Weights of a small GPT-style language model, trained from scratch on English Wikipedia: vocabulary 8192.
MLP neurons of a small language model. Each row is named by its layer, matrix (up: input weights; down: output weights) and neuron, and shows model dimensions 144-239. Each number is 128 + 24 x the weight over its row's rms, rounded and kept within 0 to 255. Numbers have three digits each.
After each neuron's rows, "fires on" lists the tokens most often at its 100 highest values on Wikipedia text that the model never trained on.

L7.up450:148124108119169171097122112154065183111064135105070184104124118099117158129181131121114110133129119125154080135130133117130112119122065153104162155089104153115107116129128129161121136101093131106132086159150145147123157135111137120144170148147114158141090118073143149064135145131112128135
L7.down450:125124100174143130152117154071111146149108114104150107140124099096174161131125160124120130133120152124114132126101074138096160104124160080117135088148139078122135117121111134108140106109091118107085163110162141132133148132107175116111086141097140091143107117097128175156118136138145130100
fires on: "s", "7", " Man", " J"

L7.up1939:122095121131146162131062102149131174098123104158150104092138147112112147137147145104151118146152143133073136087112107112140150112094092154145119123114115199121133087103135138098141144128136124078123119122149142150133093111079125092101139082090170123116086146105126113105130116120114133117
L7.down1939:134108121136183109122132126090170100164115134119138107139139110160089126136133114132135127108164092103114142113120131147110154130127171126204114157088141143135104143116146136145084149166143106101123105128137142128139148063091132123115153140081149106096112090085143151114083116146106106170
fires on: " mi", "ist", "D", " Lo", "gar", "w"

L7.up2508:150123120085153133106096132113138113129123104134125098095104101119107159082146090113108151143147186125121121157126112141149124150109076097142143127116089158108107147141142139136086195155102147149168165126097109127129139102131138154140144178150140131113136142138169130110125122112156117145
L7.down2508:080172121139141172167103116144114166152149132142126136105122121120103125140138083146131111117133106116132114159093151113147124149134129112156141134135163151129114113126140112108087112152099099074150110133146124126118097155141111122121150150176147127122124135157144109142108081146154083143
fires on: " ", " /", "ar", "un", "an"

L7.up1285:115136097139188142128115137139083069091110134110149117123159140165102129121157165114106143088141172150146157091155104110133147068115108146180145109129126131107164154144129116127119172111103105127080091136128083102145139115136101122123143142108125135093119122142135111099140129146129112112
L7.down1285:107166135137118107125097153114133103157180095114139148144107104122160131114161093153099104165115159145083126119138110131110088157189139152136095086139134150110174077108107113089094132139136126139095095151145155145127109088166132159133079105121083156138113121137126150113109135113093161125
fires on: "e", "le", "re", "fre", "li", "cre"

L7.up2708:117157125125123118126117133135116089120168135134118121102139145134131121114137134069117112128130133095099135154128170161125129131143116137130151108123155126101136131127164194103107129151106162132100119140181120144146112150135160110141093111160120118124122131141118078141149136111097128116
L7.down2708:117074123096106112117110117122062127145127121145109125102116121126142112099148155137097095140117137147141155176122141111107102104118129138187152145153143135122139133136091140124073143124125166094153137179099128111125115149134124133144126136124058150152112063143207155124157121081144146150
fires on: "2", "ra", "ma", "re"

L7.up2198:131133084137119112119121113137112138174124133119128157125113147130124121118152105089162110116142134131118149104107136093149148114159129152122142108096102136102110151114159145138118129135134109126130104118093145161101118102138118148130132168088087101113114162136151121107103107168154129114
L7.down2198:110142141115135126109133119135098148073119140082108151106144081151117161121151146102142167152115108149128115173135121111091127121107108145101169102136096133128123094158155111160153126149177130141136063137162104148164121145140139116074139107121149140081104127140121154182133173112149134122
fires on: "-", " –", " Tom", "Portrait"

L7.up772:148141075083132083151075162194091137092102124106128095155144149140071127104167131104126132121155120105133071116146114105138116102116145166113137130125104136125101124138108106165104118160129137136127110136099131115131079098108149149128089121108133140159125182109137151122158112108125099116
L7.down772:132126155138139099136151172140142141081119102162141077087168155116161139119104118149152156135105109115152132140132151134134162159169094099116103153094124160114115107088125086123118114114135152129165101099116168140130128121154101133121105113176104108100133124132146100134151119112135141142
fires on: " |", " to", "–", " club", ";"

L7.up2208:158102119145142094110161091165137102131112150104141129130122150114149158115152142155106149120153089080159129097116138067123128134101121096183117129147083136138115141101167146133134161159139145146110135108103150128127125099136148146157162123146098148131094106116172117154149142120105117100
L7.down2208:106139171175140150131121131153134105159121125151129156162151111149116140124112109142108133113184143125084145117130098143135144098086111093135137091122144129093147145138108134093105155150061133134126119133094157166124107144166096127111098137145078139126099148100126134167105138107132144134
fires on: "d", " Ka", "ga", "li", "e"

L7.up1016:098125086125188139132127149148136150139166102150120166129134159144120145085129090141123139132139131134107136099136123125107090088128123169103172095130120125135135153141129117185118153102126121110111157120139198122137099087097074136157123163091158127129130139096124145087138139110206112103
L7.down1016:142135145133127150101140102116124132118109127143099147073088132155066088107143123142077125150090143126150090114110123089177145129161140106111136181091114169116108109131121136084109106103116100126138137128101134138134118120127089075109115125140140100129131131129146121129100093166137131079
fires on: " ", " business", " such"

L7.up350:137111117150171087147100105149072182129108134169062167132144094156160134149152107132104157134133115110108090125133103106114099132096127186128169112128142156110150090128125133113167143137076133098147147140153130085147111142139156093136144145123128115137116136114127103169071123119137118139
L7.down350:092094155136113118099167122091121068095142107108158092165116089100112133129124142157174148093151167165155097140081112126113158145145169123136122132192172111106162122131178122116134134168085099146070139151174160163121136137086106191139124107063145116120120124161116145137116136160098143146
fires on: "s", " War", "8", "7", " Pres"

L7.up823:122123146069155094156133103186135103102104114134100096105105114090092165120132091126113117116144164119094103138131147121122135122093122162115162094162108157091112086116136114134095138163131158103165133138150137152109136117155138094135140136086146112113128120108114102120136144103124135121
L7.down823:126114154093115131132126103148123124133105092136122151107131108133112154158114096160087139096123135128158107097056131138155117109121122103132127107105114161094138156106154116113132144137137168132177130136118095121127094130139125157104111169128130179129121121121097111091146103126159127117
fires on: " to", " St", ";", "y", "st", " Sc"

L7.up1120:116166113081121139105103137175139097152153100147117097106116113113139160107082093142111119105106102151080121120150088113072154081155114135123116100091125115127088131102140093110124175161084141151147137070129116127179116074140110151140153156085083102135119141131131189157152096132165123147
L7.down1120:082122126145169129081132136083120138148080120140167093161116101103112144102168153104098083144132121098159151106156138150133136155165089124131137148109135134173156142170103119096109100133153124087147152100125144137108130122139109095136103104120140112139114114141162129145109107156099167080
fires on: " ", "s", "2"